config.yaml
num_hidden_layers: 14
hidden_size: 256
num_attention_heads: 8
num_key_value_heads: 8
head_dim: 64
intermediate_size: 1024
vocab_size: 8192
hidden_act: "gelu"
norm: "layernorm"
norm_place: "pre"
norm_eps: 1e-05
positions: "learned"
qk_norm: false
attn_scale: 0.125
bias: "none"
tie_word_embeddings: true
parallel_block: true
init: "normal"
init_std_qkv: 0.0224
init_std_o: 0.00424
init_std_up: 0.0224
init_std_down: 0.00424
optimizer: "adamw"
learning_rate: 0.00183
beta1: 0.9
beta2: 0.95
weight_decay: 0.066
lr_head: 0.00652
warmup_steps: 475
schedule: "wsd"
decay_fraction: 0.581
decay_shape: "sqrt"
final_lr_fraction: 0.05
batch_tokens: 65536
max_seq_len: 256
doc_mask: false
train_tokens: 369800000
max_steps: 5643
dataset: "wikipedia_en"
MLP neurons of a small language model. Each row is named by its layer, matrix (up: input weights; down: output weights) and neuron, and shows model dimensions 96-191. Each number is 128 + 24 x the weight over its row's rms, rounded and kept within 0 to 255. Numbers have three digits each.
After each neuron's rows, "fires on" lists the tokens most often at its 100 highest values on Wikipedia text that the model never trained on.

L8.up458:111128128138143099138131127145099109137136113125127146083112102138125150152137151187162138147127146104153070106165123087079088102127172115121106111120106144163129174121127098099117167108158127135099137121126102085089127118107088156133115103124135158141106106087073131107123140108088155151
L8.down458:142136111144105128134146154170135040123138124117152138154133160112101157122077092098094154135147132178166154170128124146125114133122114101099101136112159119143117104083113135149115148133131112125099165130128158139087148129109108129125151150134126098128113110074169127109137108141107129155
fires on: " de", " at", " in", "La"

L5.up478:091114107124090119124160092106123105159118108130098114157165158143144105120162137112130153100131084107148116118098126118125133141149162069120130143111139120164161122138143159095160123147107166107097129103125127152191132154172114153125143153119109099121171102148140139102094068127138129089
L5.down478:134158139110139129125117188139166144126117112140166143139095092092114122141147119122126127159058124125125111111117139149144149069201169146160139135157124114142116145129134170105127117113158110127142132136145167098124129120134150124099070118116121149123152138089148121123102150134120118154
fires on: ":", "-", ",", " –", " of"

L8.up637:086143117135108117141150110154086133147153128156093120116114144127107143162138111156149126164117177122136114126176142106113111108125145096132094114105086148178123143130118117058137120115120142097121119124128110105113107119120109156140122138125164108107130145132101104098129107177103133095
L8.down637:137145150189106093097135163123128082115131133100155116138161145138132090118136115158130131111182112173124163145125129111141128123169142075080145131136159148131133135092091195151132122130143135112158130130084141121112121119119130162111104191123134105142135125121131135165151124135121133111
fires on: " at"

L5.up499:072120146110097116133153126145164141144075133073131125148136184125170152154159149185112118125134144118136096131090133083146156113116140110118092120097152126110112151141172116109146116138105130128099158100100159125154136136116129130100155118147126086174151151110122116110087158091089100135
L5.down499:148104156146103165147114134125164139131147090118121115120131121133123115100124131125125139134128100161115135143151141084068105118105108162130094145161135086081118131161103157114139149137092181166169137139126096124170141154139133096101128172154189114165144118106109065108151132146177109120
fires on: "."

L2.up373:123145143151135171120138093118141147118138148114135146111164132159152098121138143135113099109131136132133149141155131118113110066142149109156121119136131157101109128089144140109117125155133064121155139121103194117107067102145082159135114123131124148141137189098141106148139117144124161087
L2.down373:150107120147104169128174135100150134133102133149137118137118111119162139139131091141111098088123155087129154135077098130162118132110129143136107160126074132139104114100120072150112140144136109111133137177144155122130136154127122143112105120119114105135149097122132073120161083139122129097
fires on: " /", " (", " –", "^{", " medal"

L3.up504:112115157085067130124103131172151161088093134106127135174116136117175170178162128171121119119137159107140089163091113100122151140108125123117126139116151116141112145171104137100163109133107132149113191133130136093136143145116141127115157085146108087139119131117129124111092137096110174120
L3.down504:129124125128128168144127100131115165146147121112103070133151083170132094108160153116125109091111154125104126125113114108077118158157104170175115129107131135135112130185118163116127172092099146112110115109117120123145135154145091091114140148108150127154135139117108138175165128141119072106
fires on: ".", "al", "um", "on", "or"

L2.up862:059147107129123113124133113126105086127148089113111129102099141141176112138156174122165135121145120091123103122133107134154118141149166091120122094108155110159113165096152148105155130139144111070096125049109128119130108105119099133119103134124128134125134137151155128122108144139114113106
L2.down862:184129155123110136134140164150151139140099153118154138137166126132101119129153117119077120128085189133134161149174129105123109120128116168147129128148106127103102120153109147156117119124130158163130139123207119092127118154112115128146108102114146145119134121093084133108155125130139131157
fires on: " to", " not", " un"

L3.up940:102116165079082136129115123182136162111120119085133121139132142111164167181149130167128128073150149120130119179107108082147138133124167113129103133087179120119090157139147117081144129152098137152096165135116139120174135153133125158151167120130116103165120119103132110117083149092105191118
L3.down940:138114138117143158169125140112121176127163085130143118141126086135156119090137136113138081109111171174074140132131082104118138145149090174138124146186136131102089114143131175152135151090108123160143142139136102138171141135151136085143151115131144124146141120101114115111166143167144098152
fires on: "."

L4.up1021:083097179126114126132146116177102133134109128108173148140140160120140130147152127132144160139127118135126166146152146146132137133111151098091130115133113139167132122088142141107139109119098139113134086147089107139185152120137113184068115142140098113131050163086112088131139086137151145113
L4.down1021:170104052134161079126134124156119116097098120123111163101141122124128104146089148133155130114164133161154067148143100105139142115146133152166146138139152163079127169138161136131098123091157114125136158126130142117149113089158163157112090111125127113108164116178127127111095121110163114117
fires on: " ===", " ==", " tell", " support", "ing", " at"

L5.up233:109101145119091120136131098097108139119109166118117092114145154121112111193102137151139147136144094130162129149132135151134090121145166145129103142154092145107174142110116109115109118151103150104111099088117141140151117132172139170104126160163129104132095154119106135110149108166131141088
L5.down233:146106110124153097142125148136135125123130116136090185079091101136132135134106164094138142131164136129164088147106111112093137136116132111123120067119169113124077092140143114137110146131129148124144143125151124122111149148172123172166145107145101140118130128091089170123127155127136103131
fires on: " from", " at", "ing", " such", " in", "://"

L5.up522:107110113150122129133114113144132111112095118153120127127140148124158092118129120104139124086155144119131112119121126138107122122137143142136125137118134106138088145174155158086095118108119086096100160093099177176085115119114162120116136182144085146181137179110123128092132125107112167107
L5.down522:132095128121123157128120145138158210124139145121156143155175065134166115112131135151168090133115152101099173105101117146108145128115144142090133074137128095152106144100107119168146160169168117117117149143134132118137119111159168150127137129105121094152102135114118132100149143109115134152
fires on: " |", " ", " •"

L4.up841:148177116124166156120093117122105111094129118121108099113135088159095142146130112127154096128158136145106156164182096113090095115121143120117126179087152152132116142163106144102139138151171132102112133097121140130132136143137134155136098077184126111117093110141097119139145145144129134123
L4.down841:116141123121110140121133178156122125087098148110164147157154113147119099117133084105130118120133124122136147096123087158149130121139144124178105136173110164128150093119111145146110147145152129090166096115153135132177119071127101182109127108129135146125126108144167167101132090158132131140
fires on: "6", "9", "5", "8", "2", " ="

L6.up270:081079125107120155134134168130122104110164092124130137178144146096159086151164127112128132136118161124148153128155138149121097144123140110128111147130182158093140126112148162091078099106171130147130119121039156121097130106125135175113110103116151154187106146104138087121123147120091120098
L6.down270:104122171120107139164146134146170151116102141162100119112091136110098125075165135133132150117176099115094143104088089077163090133086114108143152112145124101078145096138114172112152171155145124129120134131200116134131150109102103143139130171122104098154122132155121123123121107157103130108
fires on: " ", " |", ":"

L8.up802:107168182133108100134150085111132111145114130107087129161108108147115140165185159172128121128163097094142106122095113127137147126143149109146066151110131132136106173144163145082162074121120158109079128088106146094150149133114132122167158128109121106187115126120115078122083141108095147104
L8.down802:136099114153156152120140136116148106101151097072141150118142136138129100095109141116129142139147125160093119124127108127145102136094085136110083151136149142110103138108128152126119164121153149122162118107123099096141136133118113064117102176130150125139114155099116097135129170139157094131
fires on: ".", " ", "al", "ang", "en"

L4.up832:119109142120152116127118110118115134165094104126119134130116154116107157143143102160130134135162170134120108091141151104094124133129153126144150115122092127107205139151139095094123118104141142108107116160101115123143132130115114124137118142135128160208135127080109097112108125106098155117
L4.down832:111160139095146110105121120089119106131169136133133136069116145160176149129109170139099146122167075103107166126130145173118107117105159116139138092105132115176135159109141115108092147099157145097101079141147115129109142122135143151139107109102132157099133112132127112122102132125146115097
fires on: "1", "n", "2"

L3.up202:163118129113110123128106101133140099109127098109134137125135080197111112171131048141167121163134146106126097136146049105139134128105135141150116167099128131153103104142131096157163121115142084123118134116135132148109143092144148137150111125150119091093119130175138132134131126130120132121
L3.down202:135107165124121126188114137160125127099151115097115105132097097133087090107138118098126085098122171139137149129084100171152122142119122149133118133123161165132101095100148165122165122116169129142129137135139149165125154082154120143159123109069131107126143146133117138134152126161144132152
fires on: "9", "6", "2", "3", "4", "7"

L6.up564:119131157099102127135145127144106143108115123111148085133141160183094145145139154151133144097130131103125143116110115138072125069144161106127090119113168078150203119134164136123139138121130128123104130163102123180116147158142161130100096175190115098140106137106102075132149149147105172121
L6.down564:157119136148140145161151117174152110135155158089120133139158111114115107163130084154119141135112149120150100159147158099107122113109132168111109139076119131100097117119118118155102101155126134161170126170121167128123149141133137091170180075079115115126130106124141159138121170182106139146
fires on: "(", "0", " /", " de", " and"

L4.up295:120109102139147126126129107148122141136151084116125124132129129166121145144134127149152142117123110120161083080145108131146138108137188070162101114126131159116132142086139097115108151152136141073127097136120133148173145157139118190071102126120111153130122147151113133168105102137130113118
L4.down295:120133103127113081140124129105131134125084123127096165157137121155137140170126078117118119128113099103113123113141134132173154131121124135133184122115129151141161126162142176114145152096117111121138129076172105140132151087150161111116101096129096142134124116160142139118094102140109090110
fires on: " of", "-", " with"

L4.up811:103110132129107164143152123153077136168120124120101124104115161142110177156157142180154117111154187138143108112173104125150121097126121122117086134081148155114109150119122112106115134119113147125123148138111102109186124106112137131131105139187116122126114156168116117127141129139125153064
L4.down811:119116148113101141173144133144135145118122111133127127114152155157136148155176124157149090124147123116137124143123112122119123108127138117136115118145138110128134125139128122099124123132107111126121118128120128127135125137128127103133115110141120132132129135124136114143116107119114127111
fires on: " (", " at", " Ca", " Ka"

L9.up306:069122123138116117150153116133109145127077151128165135140115142117111129139126170126139135140093120145121085113139132078164089116130143096123106153112135162178101147093117136121121112114122128106137122079114162102136151089186135147135120134154148091114143125160150123109129093136142103090
L9.down306:130098134163131148096138133136155145138075063170121158139099133101137158112109098124124145128109107141126151142185172124139140115169146140133152147110125116102111108123147088140111123130113127129159176167172122115114147132079124121126102097191176158128127105142131138089088114082141133122
fires on: " at", " for", ":", "–", " to"

L6.up19:151100143120126104127079155141153132116106142087111126134131164143142127134140082098144151109164109149132147136133127134133195155103166124118130140105090160110111069151142108125107167152124111123122148123087123131115134109137150133086103162120078105144090144106079090143150113133141113120
L6.down19:124172107117128089135159085142136104142099143138131121123149115094104107125123150159083145153099103079131105107157132121176138129137146143099136123073156157121138120128115102162145104077138132077131125113078101140139126121124113150104139167157114126135151135179116147125138075155180123148
fires on: "8", "9", "ron"

L4.up816:147056161139075152125148121154136102130113089091101126134134158133095140159124114102120124123148104134155120108150143130150138143111144152125159070148087124132211118136120145134155134151117170086139123163081129126124138126137110162087124148159109111171141077110131100149116120158109117123
L4.down816:123129139118142116106132129124132098083155102117114132119100134163176128121087119118127127133159140102143145121150136127125120138106151109138100125127113167157156132079171126157071143117131125141131105113121135097097078186114126163120143078135120116134159110113142166129112126107151122118
fires on: "2", "1", "ever", "probably"

L6.up399:120153145117082175137124149169135108105100127099136113139142137090159108123143127085129128085155104124147111138141105107090116141116153085138113182099164131142128121168140146115152147117064127118136147113110132155150150117180114143105144144141105100122136083128153117159131120127128154125
L6.down399:102122098092158129163116162158176176139118121075093095125127108136084134111153132145110149145083140114148108130143140098158138105173169136105167135132139141148099122096153132126114126137120094141073123103111128111138147098137154109089132172117137126167129121160105140157110148139107126074
fires on: ",", ":"

L5.up880:154122133127137146124098135177146149133079134115132130149137141149104137160140107123113120140133133124139133114116124110102140081107125137105156129127075155120181125174111123126159121127113161138148130150129120105137145128140112128105154104152119111203113123104095110124107091111111139119
L5.down880:083145137125126130109153110107109107113148133150115133099113166149144135111149147158113152106106138136142154132135147096122135148143141123134115121111179131160126164111126109118110113145099155087106104141068155119119101187139129150132132130132167129128134134153141114101113140127132097111
fires on: "1", "0", "2", "al"

L5.up875:112103112134124101136118135158097155109106087140085113119132164165164145161149112128140139149162102097137076121142088119130132108129155107147096079125132161168177131120119140133077146137171120095085114127128140132141122105123160149102108147111116119109132116138114157143135127158152119111
L5.down875:117147144134135138133106124085121138155090145093114149162111116124093126114154080139136125098080154131080104093141179146122150121078140142117147133139173147164116143141109156161084153102129149105121122164140109140172144147114126151144129147109172141124137099148121110135122105145129128128
fires on: "s", ",", " it"

L9.up482:165124144118140170153099114126143120127108149114152126137123156140130163191145150113136122147078151125134123156130144093149140131096179141114135117090106159091167106116119118103091160142130118121163147145067110126140077159106155183134139062115108124164105086167161121119124115122087113108
L9.down482:193134137132130158118122106136127144155087147109124128108114131166131099102132164126129131169132160111120159111116165120129146154131109086089143086136110117130098115139150098156136178115104141153144128124150188090097126105135149124102119117126091128118122094118109057131146117094098129107
fires on: " co", " pre", " end", "co", " Co"

L3.up990:085123164122095130133102133166156139132102140098142129127152166102141172165143130189100122125170138107154123178105141126154123121109122116133071158143147113116102139133156130103127118132115116159121121128132168160157135119119147125083150102148135094104156122135133085144102140118135198133
L3.down990:151106086142132152142098128122118165155097114190146132189112115132116151073114125132110098107121134147123145113115094098115164140109093126126114115137171132128115086154129148139122146131114168174127106183111115124159145132123161085158146110112142111143158100116086084119137132132116128148
fires on: "d", ".", "ly", "'"

L6.up654:106131133109140133135098184100152108167110091105110140147141143150139112130141124158144129130169099055132095119133146147112170147136162078107096092097144116157146184120126085121101147107155149134126119148112092146135136135112145115101073141141086148178119171076100142096100142144104133137
L6.down654:165124116160100121153136139079157147087149130128161116117120149112128109124098119117125116151127129154113122146118107158134072096153132169131113111112165163123103102089106147133119106098170089122118132132151117135102144099092126156157136125130123113091138090131147159137139119128113138119
fires on: "1", " ", "in"

L5.up322:121092130110156129122118118168120138123112074113124123159129113113111156131156130143118138149166125088108098154149142131110147151118154100126136133096118174150138150155107100103101148127088137119100139139116128185132135124139119155093155149154113129157084137098103125106139162113082112142
L5.down322:096122079115147150107135143149154120137133149132087145127110070105123134097155161140128140119085162120134150165130175094104113130123159122174138103093095150137123107096121136098167094171152135107121110117072109136110087128087082159143156098105091133182163119131136139149138126127098120122
fires on: "con", "ci", "tra", "en", "di"

L6.up672:120115121096126120122158140154097080159148131088088146109129124139136099151154139149144121121172160138164143146150090156111112137135166089118139113092173104177143184108165115117109113105133141087117162117110115150106119145114119160077090156137109125199107165148113152112124107099091090135
L6.down672:124103140132158148112186112121132133099128113134164136138099086100119106117087146133085127172130141123116161120136143153116132149165189139146139100114112116140117126147125161142120142141135130134170120127174151081145128131134145139135132127130117127089114101112131116113146120073107131140
fires on: " was", " has", " to", " is", " would", " had"

L9.up64:126136149139088083117117123174095164124117146170121149097122123090133160131202127147098113160093130102134128161117136094145104150132180096159116155100121148160112088112129136103147130116124119102082161137097117093098125114126115145137075133105143097134115112175090132141121111094140159152
L9.down64:182099149144177133161121086108133121141140155113124130133163136158109112108096140120180140139125112125143181114165123123104162148139109119079158115128135120139106138097160164149117174135099169135093113131136126097143126130129141101086146144143085187186129126144119085182135111124116114113
fires on: " by", " Me", " co", " pre", " Bro", "9"

L8.up938:127087140162120143132092176147110106141142103146099137116122151117170107116129109143133144141163124100133130126122106163092100143125201127141121148102150091121114146162147140129122101131137112079107133072086165156126115112120171178094138185106125135132108166124115123108147120118079150135
L8.down938:133087153119140154169125131152160157127138146130139117129117079150072135120144151109125127120135146158109159097117133144092140105119112152159134130107123132133131135158139155159157110126125124149111134138182130143161145106144114133154123145118133107149138131118104116099135154110103120129
fires on: " ", " |", " is", " are"

L3.up685:132102146078104174117146128137128116141124163116138122116119130116145128107128162142121124066144102120128140171101116146145100126124159114155067084136170100088119182122157120122087138160128124129126112108107118106107135094115138155129142165139116131154134175165132052155146142149142118106
L3.down685:110118099147106170140105101109111158154152102135097109146135147106130149145118107112096108149061104160150122136150201125110136154121109143103125137165132111121128101141145132143105148166106087134078177158162121099139132103085139140129144135145168128141106114159133099102115160127166113126
fires on: " (", "-", "+", "^{"

L3.up483:104139128136141155142149113152096123122122100142114086136152134134127190167133147105122130114104101082148134119159140103152121131141185099152101117139153151167127135106138080132102158168147152099095116108096148112129123135128129154078081182138148137122126144120118109137127143124120129094
L3.down483:096141150085135165145116104127113126124115112134101105158157148180146131149186071140116140139135166083152121132103094143127170105130120119136144158155150153131156106135134118164133127152138144127160123103188104132126146109084135132130122139117129127096109127153172113110161113133112118128
fires on: " ", "-", " co", " as", " p"

L5.up124:118086146105150126136150115138133135148118092118074105155121145132149158126145122169101119112167146122155105112112149153102164153091154093118124116114119096115147134133122108123120147129140114101115126140096129134110132124129130124114111186140065120179118141060087163136102147128123084146
L5.down124:135157116124145082115138125079180081112122149094136111093094102153110099117093111123114133126137151141122132140133071145124091139150157122134103132121135164113142118069157121101120098071143109104134116121164086155134110140135127156121135104126088119121112110171147114134126117124086127128
fires on: " in", " of", "in", "1"

L8.up20:115129113122148116119159089157100156142115094082122118062124139134139135112146150122149131177149114125149101104126122132078103141158157066151111091109097108182128196118164136104130142143104133112114159101083152128108115156111134181124105139106125147116119129128139105108093175129134101141
L8.down20:170121146129107130136113142113171129152155150108126126137137095123135128132110089092132119130144152146125118113137106144117119094190131144123096112116123150098103095177112168170130136135127117109145130130146134131132113123140148149128142125114131119161150092112137141170113122097129139149
fires on: " the", " to", " be", "-", " a"

L6.up897:124121126143132111119151097158138190178140135099094128110154164139155132134144172163155128114134115075115137117126092106108170102116178078148119107124101163124141113110161107108153144118073156110112118116083117153136138140104080148126125137141136150130097123129088129128111115125093117144
L6.down897:159134124132113101162128141145158118138134130108151110128128145147160120169106103112105145095107151128145131078154181140181153115137085160113124158123125118157089147120098142142130111120133097111115130144166168175104126107133179137127139120112128122128173153119124163115089134140126144117
fires on: " on", "-", "9", "2", " ["

L5.up424:149109128102134126125167103150140110128122082095152121139084142156130122151143123103159134113133141114130123102111121144136137130097160134124105094133067132139162104159146112119124142120095132103130138119117139100121159127156169169123121160130132115110143138143122087140097093099084133136
L5.down424:130131127130150113117098086116147131123109114118100142166148124142096181147147104071137111151127107101123114138147162129138145120114152122128069090130160115136100139141120126106171141086140138160117134110141121098128122159163106160139142120145173136108124132110129148092117129098155077130
fires on: " only", "ac", " other", " not", " just", " any"

L6.up547:114104149103103116126119142152160102094114126108116141169130131082162152136136113145151147074185124090128129137138151122143133136102139095108129150164106077131126114130175142135181120109122104148120128146114107142102140114137136160099104113124117068153145112124127122126128105124141135131
L6.down547:133111134133148163104131104087135124091128158109114177146166134144183126157135121124128128135107172120127113101130161085146094114131133136132183179123101076155100124147128146173134122135127139119171152166134143188117166126115095096149090128122121143166103179097132126140136109092130114135
fires on: " as", "y", " at", " to", "'", " of"

L4.up87:096137088160091107119158140128126137171143143139115150093159186124162127142121159107148129137145135129134127141104130134067133129132135089134142076072112083126154139128160139114121141111146099086126106108136148156125108128103131124088133163135140102157111194134132099093093089132116132119
L4.down87:140134119082166138136126156156118100106113097146125114129101130103136112081159127153122104134111099122113126139131139119146119101118150161142112151147128131143094133163124151122136134117130134158152162110152140133091162118093088152154097139135113155105123120146109123102188159116129116132
fires on: " has", " to", " To", " a", " |"

L4.up403:106135145111135130132121131167130138158096104159073115119142205137135091158125127141102139137135130069117141144102135140127141156114128119113102080141134106138123152137154116117100123124109123136119171141085145158113077159109143146114105168150118141177110130109139124135138161065132159120
L4.down403:174129111138112115132100159097132124118141120102179139120133100117125129101106102137148108090111145164065128158141083143136096088129163139130138137133118127133127104130133129164120117149197084097097136095160114114170129129089107159113114101090168152084101114127104157154104133136075092147
fires on: " first", " ", " only", " later", " also"

L4.up1013:114122162117122070132122129149087149130101106118145109158117128155119162139130119141131128130131121097169100103128086128128134144075123139131103144161084127196144151140133106117156151105076092117128143134116105136145140150148142134107130142114132083084119163148174094115134108107084149147
L4.down1013:125095140121131108161129117088147162132119099122138158112136139127132152141140118074140124131132123097064170158125083146162153154168163104133126072102099156141159115122171125150156126121153117168127140088122150159099139125159123130151118113141100091142097104124124185158132090153146114134
fires on: " that", " only", "ever", " not", "the"

L8.up240:143115134131110133137176106130146150131100124135121145116128142162122149149136146152158126144133163108107128121148091147111084072130154125123097153099105118137149171157114149061128120120124176091108107112094144142101120119124140138155129169178112181157110143153063146125120119114094173089
L8.down240:115121123135078113188160132167121126140109137081172152131106127130132123140194120139160111138120165143174101133135119104141091116139108148130092122120150122128155129144158120148116144133136111111159093126130113118108137118162145111154109133117117108114153118115122132086160118117108145127
fires on: " /", "0", " (", "born", " "

L3.up41:138084147116107146120117121138118136181100125108114142139132159096108162131145115152123115100155084104152116103139126122108119138127146091140160144131135154103207120153156130128138128147126180070076125142100096136128143102142128150109153156132116132186132129105104131110127137110079116142
L3.down41:121155133109129117105104127115143105140156143119092137087078154143140156121100148168127148141117090157170134152155105105115132156153137105152100107109141135152115139057139136089103109119104136109085064100108125128123129157123106161119093128133162183135094128145159136139113145136145116083
fires on: "1", "A", "M", "La", "2", "a"

L5.up752:116129123063153160128108143119135142139127099149084101122116128117146153141142092149154111140153152103118149167135133132105136168098171116121140155084160085131127124115115111120125156085126101165052144156090100134121146143116154148133122112120138159134046133074119147146085133140117107169
L5.down752:141155116133110108148117134114160139109134110111139149152126170117121152146110076088161133137152153152118093133131094099123094109137141156121129140107126130135127100157132127138116112128178133118105117126134087140112122093078137150108121133174114130132135112127152164123116133150138151108
fires on: " ", "ing"

L5.up592:106107185090085146123116135173151134134108069121112130183138155118142133158149141128120129153176102105137118137121100136133152118119166114120120117100096161161150114147174112125132142102146124090083125128113143166120150107136112154094094141119110117100144140152120152067128102114110139150
L5.down592:150133119089174156138113088111150146121112124095097133136135086127112127107135146148138098127103149126073136155177162121114140123140109092135168126134159118132140115101149112160143143126139118134097123149136144122106150129105161055144134133115166145154177113121096092114169123111123125111
fires on: "B", " both", "d", "whose", " named", "ir"

L6.up164:101144136107111153129175181148160115121154116083160122110155091150120134132126130158124137115133134124111115118122164115135126109097117117133101172122082122150089124136125122122150119086099070129106108107135105102102129132153154123160131112126130100154174139132126110116131121129107103147
L6.down164:125095086100164133161134123128132164124129108153075161104107091143149128092159109128109136140121120126107144105142137168127139130099125115107130162112137132125148108127126113156118132139144125168122145092112152145125149145124099162153142105101168059100106117128123121148090124136121175150
fires on: "ed", "d", "e", "ven", " gave", "ing"

L3.up8:124098156144078130123136151155132103096116182141137153181123132145175127150147112141131118081160135091160162173105092130140111102119153110114081081135119108112157128118134131120126125152137102121130146109108167118127107083141125162103096097142094123152098181170133080118151153143161163091
L3.down8:157095092146119163127150142119126132145137121119100087153133164133139118146159109166134116114105133127147161095096139144135116130124128126090145124099130138117103127129128156143111084118085116075092113179121138118156128133121130152116095165137124114108125095131082129148114133112136118092
fires on: " (", " has", " code", "^{", " may"

L5.up75:111158147106100113126157116137137164110127160114117139096105134146143123153137155150127147082093135130148093143100139136112145164150142100107094164100149137136126125113142120127151143094116159154120118108081100139121126107132154149105083087152138110182106123075100160164146141172128125108
L5.down75:135130074130144147169142099187128108093128120130124131120133163142149129178100131103118103145139120113076114171140129116126088157148178116130139180146137166083107118120126121111124127106143138143147113111123083121166111131127127128174138135116111140104129069157152141112148146143101145165
fires on: " at", " did", " does", " From", " there", "From"

L3.up147:084120109138078121133147106137127101133135079117128122116121177170150123128137124139161131139144103103142074138131116118151131095144162058134093114122129147139110147084137111127148127100143078114118141082119146131162118113154130126122085127151131157116140142140140154125110109169111117108
L3.down147:171126130155076112128084133146126142096093092141129159116106140136136168102131123114117113119074142144137131104135179129147136154143181140087130106114124063094179115134121173157137132147100155122138133134099157090097124157107115129082091130135139118119151115122095127107137132115152131135
fires on: " and", " with", " had", " has", " to"

L4.up1015:154166133113155154128128108098088112100163091122115068106155121175150150123134114111206117144130145095110139123086117099120106091156155103098140109114122075138158135096107130125161147123160106107106096132143146111120119112170113122115092148183129099097150111130131169155135115134108118123
L4.down1015:084116084139110118154095199137150132110150129147169152162143083129110100129090087122142112109144157100144141122114126097155115161109137123110105158180119112136128113085118146141078128116186099115106117135106102122113111082118130129129125129134148170100151144153110158132149122115145106138
fires on: "6", "4", "0", "-", "5", ":"

L6.up381:099139113139105091124160133142123170185105112100073114113124142123126137118145133142124133129115108134145085110116143093139099157134146072126075131098134105126157131099156104114145157142097138080111133084118121105185083131152119139115088105102114146143134112164151166129098124161115120156
L6.down381:153150122116125142144104107137122186164115132106101107109145145161116149139145094122120168137141128125116155105164099160150131140145161066136183121150148158150143133139152181133148136111117081133129133159115166177121123154121161104100152081140145110130145080122154164114152135139110151137
fires on: "s", " is", " wrote", " as", " said", "-"

L6.up165:141153136133109081124154152140130132130109118095106143113139144133127110125136129135112137110158114122177154140126159110135123145111154145106138153115118150104146113156179152105143128151089177107101160147075100122147137146102183132054116122106124065135140143151101095118075126139106129118
L6.down165:146165080138087122114152135092113101096152131120123136131152128119107156118118084082150158111130097128138113121126126120126102144143122129144102122109141124089104127145148155192180131125107086102177147132154080134129116110146138146153123147132130143152132148108118145096139140138133166156
fires on: "9", "%", "8", "."

L9.up315:153118136121102113105150098140116155110102121137070091113122166089134127168154119128135151150187075116122153148132109128104160154094204110104132114147105101119146105117152062121118134086128110105082149099116138140136154110110151172102106163130089118122143094152090159148163106148119129177
L9.down315:127126110116140115103105125068139112111090141112124141092127125109096101101096121151087117153141131128115125127101113075155146148107173126144167116151093148142118131145093103155130086142127139099131138170113118115106164121118118154157103110078140141169120123119130129117147140097115165149
fires on: "'", " both", "s"

L8.up886:113103191142120094135139124129141123120099138094140120082130157132153137143157126149110115150132105134127090113102126083141117096120160118104098111107167146152136142146132127104186112122127088089107145128112138172158148140120109119120120148164115090177140128113143121138133167127138077118
L8.down886:101148167135137139121108159117158114093151111145124153131164141102114111093058130130101135135113068167150102132149142113128109155148114156101093118150116129105053139114086187143131117126096136142144119152141107109133120130158171094128126153146186143177141121100120091111151115134168111123
fires on: "L", "V", ".", "S", "H", "&"

L3.up1021:121119097117105140139140115138141132143103144100141120120103133147164121120127140147118130134131120092117061117110128096154106158135137074079070123098143136135126153135141101109137125113130104103147132107123189150134145153123120135132134155109107097120121123146134162100119137082139111104
L3.down1021:139127147157116103116168112117157110123119102155158142136081118123141100111159148126108124120096136137125136120170126102140121131144160168172145113101129129152115136135126126100143156119092100148175081112127098088064128159116143106119154158112138150136105115111166112145142161100130159112
fires on: " to", " Ro", " for", " Co", " Ri"

L4.up943:124119128111141121131103117140103119143135079125130090158162148130123172147154111151142141092134129096144081138116094146162135087124172101155150119086161133152133139119132116102122175146134148135109134106130116214154139086158096122088129162154131111126141105099118133115105083145109070072
L4.down943:138154135138115127166108105141139154121113112119115127128144138169151167141137107106156156157137088129158136129140107096137157105191139088160153123112102105154161131125148146091164137127120139104114157119177130141167149094129131141150102169133115119109122156135177099121143123145133102125
fires on: " is", " was", "-", " were", "}"